Weights of a small GPT-style language model, trained from scratch on English Wikipedia: 14 layers, normalized queries and keys.
MLP neurons of a small language model. Each row is named by its layer, matrix (down: output weights) and neuron, and shows model dimensions 544-735. Each number is 500 + 50 x the weight over its row's rms, rounded and kept within 0 to 999. Numbers have three digits each. A neuron's up and down rows have the sign that makes its largest values positive.
Before each neuron's rows is what it responds to, as a language model described it from the Wikipedia text at the highest values.

Opening pieces of words split into several tokens, e.g. ref(used), Bh(opal), Gh(osh), Vol(vo); also table cell separators and Ref. column headers.
L11.down931:376553467477418512435550532581514525551499550566447523384389535433561522464482473654519380485524464503552531534493439534506491477434481539518429431479529473554483461461458515502489556536466506544491517478505551552530526515465491379555505441477570538435410481515530500553551543456510461477598454507506601521555520543442469494569416534589590448506534481575608508491433465424470481454477483572549586501422393490563453572483542538439341499522502484519435518518506473439407482439468444465456459475456477498526500427539416503435541518528461509505381427510524537501481542384527519499

First or early word pieces of unfamiliar non-English proper names, mostly South Asian, such as train names before express, film titles, people and parties (Sharavati, Jazira, Dalit).
L10.down1585:454603527496588512486524464489562502511376409504537419452495491484537521479474515498488464439444424509481510500469494520466448557499557505553517541481468585533496475535481450504607526485554530448544493429549439466457515377412509431592522489503518565429499521468554512481524546495561459545550489550489544568499503639608525427451489517467466511469630467483475480528472535498489450481580470514589606583552405492490568466522478495454484530508495501504442505564426429477382541453562442498463501533448523373480491501464400490555452558523533530482571454505490504564531460494531436466

Pronouns and relativizers that open a new clause, each referring back to a just-named entity, e.g. He or It after a period, who or which after a comma.
L6.down1457:484524489541419459591484573401552486464491561563495502505528509571568437493486481410478451544493464513510498570469480519522485498349464556559469445517494520567550549378519525537488507498488574487546610459535509536432401476493579544476630522559526548461483474513503506448563499494540479428510465517463535515552484376467507469485622606490555496506537495474519642558487525531480531530476461510409467504594467502497475500484572490557510584476491475460517646452504557511481507492614431523420529465515500456547506588472510456474534442474533469449497502501580517562453492582447457490

Tokens just before a day number or month in a date, such as on, born, month names, commas, as in "born April 1" and "on March 8".
L6.down1308:454511505446577507515550588558498480438488447570520471560563547538561502489515508481533515519526434442463579443512546545549460569436485481409514577548463445470594548492448549467606572488494576383473497522427504582546510546564413536478602479526373514525600515459445472469464385434492578591491559449455520524432508483438563558452513524550516592509387547455499445472427491514507537400507519521489544491480533531454440468538552568490580551454522458553443496462440569422447452406549468471462550447545495555520561431497552481498443515488498500506466480466518565493530556498548474525

First token or word piece of a multi-part place name, such as New (York), St (. Catharines), Middle (East), Band(ung).
L10.down1605:484459480475542529486614421567479398416476466542436431500455461574473476515574481634521541443513456502522541482502443580594578445441363480494388443427565451589532385453543565490462578528493464491493480515528490549430461482578643464526503582530541500455488524550410484440511490586526435517531486548527475434541510464459486552421603467527477583589420460515451502517471417522563503504442533485515459481624532530433449475410571444486551490507482506480386437553415455424577576572490487565535468528450584445540487531559540538516359516496479565503535457481489572461386487462386494460

Decimal points and thousands commas inside numbers (59.5, 6,700, 0.5), plus quantity-leading words such as the (1920s), small, large, seven, fifteen, before a number, unit or noun.
L10.down861:568532631452474478548516458539533436442457554498532511561491466516472576503518494437492558507470445442554454591529561552492544471449505433560461420502479491552515538478510417458442552536421531526492567538489534528452518548453448484487518569424454410602464520577441487514529577547514470411498485531438515486423481418457528473452541517476494558496540520515578474565532439527428554491501493498495432533471474586561481597469556523532479456552450513433474568529542516546478492454473491501479503524592392529506577557579568450592495430472485480457459441457511481466483493483510538592

Names or first pieces of countries, states and nationalities in lists, tables and infoboxes, such as Libya, Côte d'Ivoire, Gambian, China, Maine.
L11.down1362:545466488538566539437567499512463471522517514584475516421462569476522561398451479508659495537529538470444505507514515501546521552397480499433557444411457622503525444540484478518550455515531477503528428594434434518561490492484452498596481551623562466463488523497480468498500565417541510462463462571529464529577615549486582523531527459537505442456506442457467468469509533571472460578496592468538629456494445460514478389407471511423537418457505521473575493500537443482463553494499425483495466568526472491510467569541507565464428506461445456482526537539476465636439560553465543519

Tokens that begin or make up a place name in location mentions, often after a comma or "in", e.g. Berlin, Bar(rie), Fort (Pickett), plus some other word-start fragments.
L11.down661:524432531395526448496440537502539524486531467537449467534481473426582476458427522400516467505569563450518613499491534426564500613421477505484505566532539564631511467496563469403534424511555485465530523550556557578473557488450586425462534498395428472481546478438531442478478503481537463496572516386538518482444570409519501493516506483412526427408520509457429550531560458559533592555485433505435548480490553419431507475436492449504525447408455435431457504482467492437501487556511518540475470523494555561488503399597571506482523521479486469437478573495498552544491512495497527475

Final word pieces completing proper names mid-sentence, mostly places and streets: Abbot-ts Creek, Re-es Street, Booth-am Crescent, Rigg-s Field.
L11.down426:397472442468521494458519432520485394537465577509476467515510427567452495499488536480512494519524423464588436545428479489444536544454514450529413483474557492506506497474431499457494437520436509498578517471482498537453450482487457487536514476501588398495447468517498462567535542519517477472572460556471500515451499444426480479524548492556509590502482568489591469409542538441496502491515573469449509426446473520453406499433468518438440417606558517498490553498523542463480460531428465451481426579479497460512563524415443471538412543457517549481512456506523500512532472519493506485

Tokens just before a month name in dates, such as on, 19, 7, plus first word pieces of personal names in lists and tables, such as Ghe, De, Swe.
L11.down1677:465540589492394485611511642480396521554587452448525542490547543453522527456502500452466492527510442505511481498526455493533528656485485571485518483426509511486542471455557490467569475477543493482454466532572450501495423416467485509513597601572516616544533410483432493534448557461508492446454471497483401388507505521501567527556569472507500504427488435513445566446579504457511528399510533464476585516601460508501507466504534578565520554490463550528420519383590432486482467535496514495547551497389513544551419577442487579523519453545464534583519412479551501655473493422531575487

Function words and names that tie a reviewer to their outlet or score in reception sections, e.g. "Eric Kohn of", "Writing for", "gave the game an".
L6.down638:521532487474482514466484487508444443521470484608483438511521537530505468509446556438522571520580529478506498433447410467511456433430537421526588495505481447460540471525554490527509543537492517481528527561527513477555433517462469485540512407604495487450571573482470521517420585495576503530507575535432551410610507543510444557444470491454527527482474483584500568444504464433532565491482541386536547530560570515494511390396578473489501512555519471499463512525497457528515464418588548529519429512624467431465507425459600571547541510538579527454442440565542509432488588538479447515

Name parts inside multi-word proper names, mostly street names or numbers before St/Ave/Street in addresses (3rd St, Barker Street, Bedford Rd); also date days and W/L game results.
L10.down1570:495539523501496568512502524527444535479531503504523514444484480517497457468467600428445379461457444513483439464563428459475504506446556503511460565584444493505499510540546465580450469459460477546467526564456365538438454484515543535479522459552536462602519450447509432532543512546458513571542449502534481501467521463447540490484538554575555492500437586539474548438489442512537575523488520478534565485558445510478439505477419555522488524644473515483408542555486435488519442540420480523429513475503557449523471502365458518494466477438416589407512481504579547449554543412551577456

Word-internal or word-initial pieces, mostly sh-sounds, in compounds and romanized names, e.g. snow-sh-oes, Sha-osh-an, Sh-ang, spac-esh-ip.
L11.down1717:538467557541540556427519483623557448451487503546480397596459517624476484478471454541472547449470461601453457424465550523544507487418494561434493450481511473566552460469493383380540497412451612464523524498520504510502532506563425406542510442534505475479539471353544529440555474495515458403509472427484507475626423486509483512516520481525454412482554450448513479485570518477565523467442487418528504486524594469514568440547438490537452543556451543514483614491466534498429532532469534542424551469513477500449548451463485413537366456433613499482504525501470496537504462447528510450

Numbers or number-final pieces just before a unit or counted noun, in measurements and ranges such as 15–20 cm/s, 100-year, about 5 mi, plus stat-table cells.
L6.down645:434454495562489524589627446498546518461543554551451559552458515518466480564483495520547481507548456542383441421517505394480492545447458516513553487444506554530542541513434581519558437550549523533525510491521445439482480579459475509450517531396510616394416570469503464444397523470555512506514507484509494423563424419504478558440498511590467455537527442509509529427436534464435507493541486499499462442421398494488431495548509425466503528453558412447551507475482521466466482513416467533463523459514448472404645513502504505495544488412403599515496473552488527499419495547459562512

Day-of-month numbers in full dates, just before the month name, e.g. on 14 May 1762, born 7 October. Weaker on scattered mid-name word pieces and table-cell numbers.
L10.down1935:538426507437456503552534454515416515579466505523469495517542550531473495509450533536490481474586524555477516425523506411583592493516503477534552523533491423466429502560518423510575499551485497531517476391555506484561612550515471530535476578616549457511504567513439500526493471513522548375576497517522510497425463530530467606412551564484509482417439611480573528498488554542528499585508496455442546493515535510510602506513545538485484419509455540464505584493500448381519520549510493397456488577534561473536606427564488484458512604505509456412408564512492499487497519469504479416

Middle syllable fragments inside transliterated Chinese, Japanese and other foreign names, e.g. Guoz-ij-ian, Sha-osh-an, Kich-ij-oji; also occasional apostrophes and hyphens.
L10.down614:510551667484508480417591528454420448530434586503533524549457433588383459565486455462429582430510420452534501538453597531493562449479416525527411611569548504485470442460503420522460531548559585521454577515499484448521470498471491516495495541542477562448545490503470554521533534409392498554486536556513509489525493502517468454456538535570552516474369531407442401444455498586472449430448465462455512594409472441529509524488488463482471445460469535427496479521520563524464436550461529538510460495568508464441477495429511553495489503583498405584489534486539514554483476491508436568

Last token of a place or country name, often multiword, in biographies and tables, such as United States, Long Beach City, Europe.
L6.down219:574409536441485589537512440622445384532466506413500502460478539502557511488438594492479487490526432413604568446539490508495527613460497430361461490472535547560472548506411441399428516517491478459503406511538525476354521533527539565536536537537612477384476373530531420594597523525621457538469460427512506483430478545479628481540558469494561484484607529474542480513554482485516436459529477475461521478462469548502545592412471476491517515481435546414445473552442546530569499624576597536506527592494475451536530521588546514497441413529505502452523480537431549511470438478508548436

First piece of a split word or a lone abbreviation letter inside names, titles and citations, such as Ct. in Sup. Ct., B.A., Reg in Regimental.
L10.down753:413503607477583514461500499521527445555450537477362561455552444505555496479398530419483502481479431466455501473388559508589529528505566513485560490440535553527539492390450453500506467466529578505489518485530484536552488564517500465540544486477418507509441483552447508412482557455440508588545482394504550443622565541460397544411510448478539459486476494550617471561499514572415514519487438520478514507444521552483555618487525486539487642467459558530465510426513531508569520531603481385462573518520448489457514429549460506471504516563487472467532548574525440488461426488487505513

Tokens in song and album articles, strongest on the == opening section headings (Charts, Track listing, Music video, Reception), plus track-table cells and reviewer attributions.
L11.down618:586438478516522513522616503527425406492410599444470491501469490474539564518473429492543523422520444471467517594534482501484510554498456488494544485522478530516514470507529435457480554448424449538584525377543473511501504446455607509525486468456550411467560544525546423470433508538477560476542489462621468542478556462525481490480493552520471480486433497582512533488525421526543522503527461489637430519476549366410443573555501477474546489456413567378429538551445478502584483467517531566595505551549564455531431464463537535469468515473450427487505548497518519544414466409494509497

Nouns or "it" acting as the subject of a new clause about a thing or process, right before its verb, as in "Construction was", "it is", "The population was".
L10.down1621:470540477500500492446552420498465475442460489419493531515580499469496446457484470502463464502498454512600434512404455473400460526424514508560496537525534542477501459526525476511469501560548528468472424448515472423456547511377440525402506589405459551555509550572534384525527526466586436404551494436559436555488528513495498540493573443488538443569440497453488588511494382499459463532512449521511465615487526426435498449551426496447465532587568536490451542416555459481552547469508472405508522495455496434570466581488485489454598511445502554475558491518474482420563514480596502468

Final token of a sentence's subject noun phrase just before its main verb, e.g. "It" in "It is", "Brigade" in "The 55th Sustainment Brigade was", relative "which was".
L11.down1826:516468518542438474526377468594464534440517508479489516631563598515510476449482517495379528559591474513505490562496549532462568517491578362560572456587480576581479483399415482583441528489497497474474469500483532502487490493524539475462489471457480620517501528463516515455535558443578548462559464527558483528501487459492433419480481554526480392506487535561485551485520428495512574522450420508458525514526484468524503492558479525548482597452571532541543500460528506496442493517537503424518556476531508469468503558628585475486542476569433531546504517461513601458507572528524511452

Fires on a word or punctuation just before a named person, critic or publication is introduced, such as described by, according to, reviewed in, and the sentence end before a new critic's quote.
L10.down7:538473477478495527352455548537483523561462501470511518537518511509517472532489510487463509427481490399479580384522468493547527498527541458494474499465501447506552410501424533461486458535473451510535522590470441551565514512405489447453563533579493546495546470448531527478480487475529511454399542555581436569511623537467578461643410547552584582586475385583560432433445382513478531458458526427551470486475534514459492472400414501540522596496455524567444470423553421535567531415567427509462492509494528510517486498532461567515507505489442537433485481467440506543466454475433459526

The second, broader part of a place name after a comma, naming a country, state or parent institution, such as Stirling, Scotland; Cambridge, Massachusetts; University College, Oxford.
L6.down1196:479454533471510477413497524535539526511527382464457494561463503505510407513416524530460488578511540516369455538480525544454529536411451462479470506397521489497447479448490485513563520519459489525487552497525487527411474524486443517570492510534525567566449541502541554496501513538580484594461494481557507478617475481484451459449529531502456572489535499423597456568525494513472490547495457503479490519565386582421564456442566472640504528513472516371446396508567503567479534555568560482484525547601490546430553486562507510521492486468452514511465550560491486477509472454553623444

Digits and unit-word fragments inside quantities, such as decimals, fractions and hyphenated sizes like 57-metre-high, 1.5%, 7 1⁄2; weaker on word-final pieces.
L11.down1500:508497488500515533459544529517561385401494517502486477492489544446475434471488388507537416556536507442531481538560476478614389504511503572475467512454484448593534512492463460465522531408487472482521486468543491437411467512541479439540486529455505596480501500430523524555527436518596449598564457492527616532555473546487494516534501562489552560476476483423456516478440418500604435484575488508528422465488535484397511438568582529599489574530441567505507478526500463524505568474524580545599525559522467543500569484419419499446549466502519522514446605564476548445487576516496535467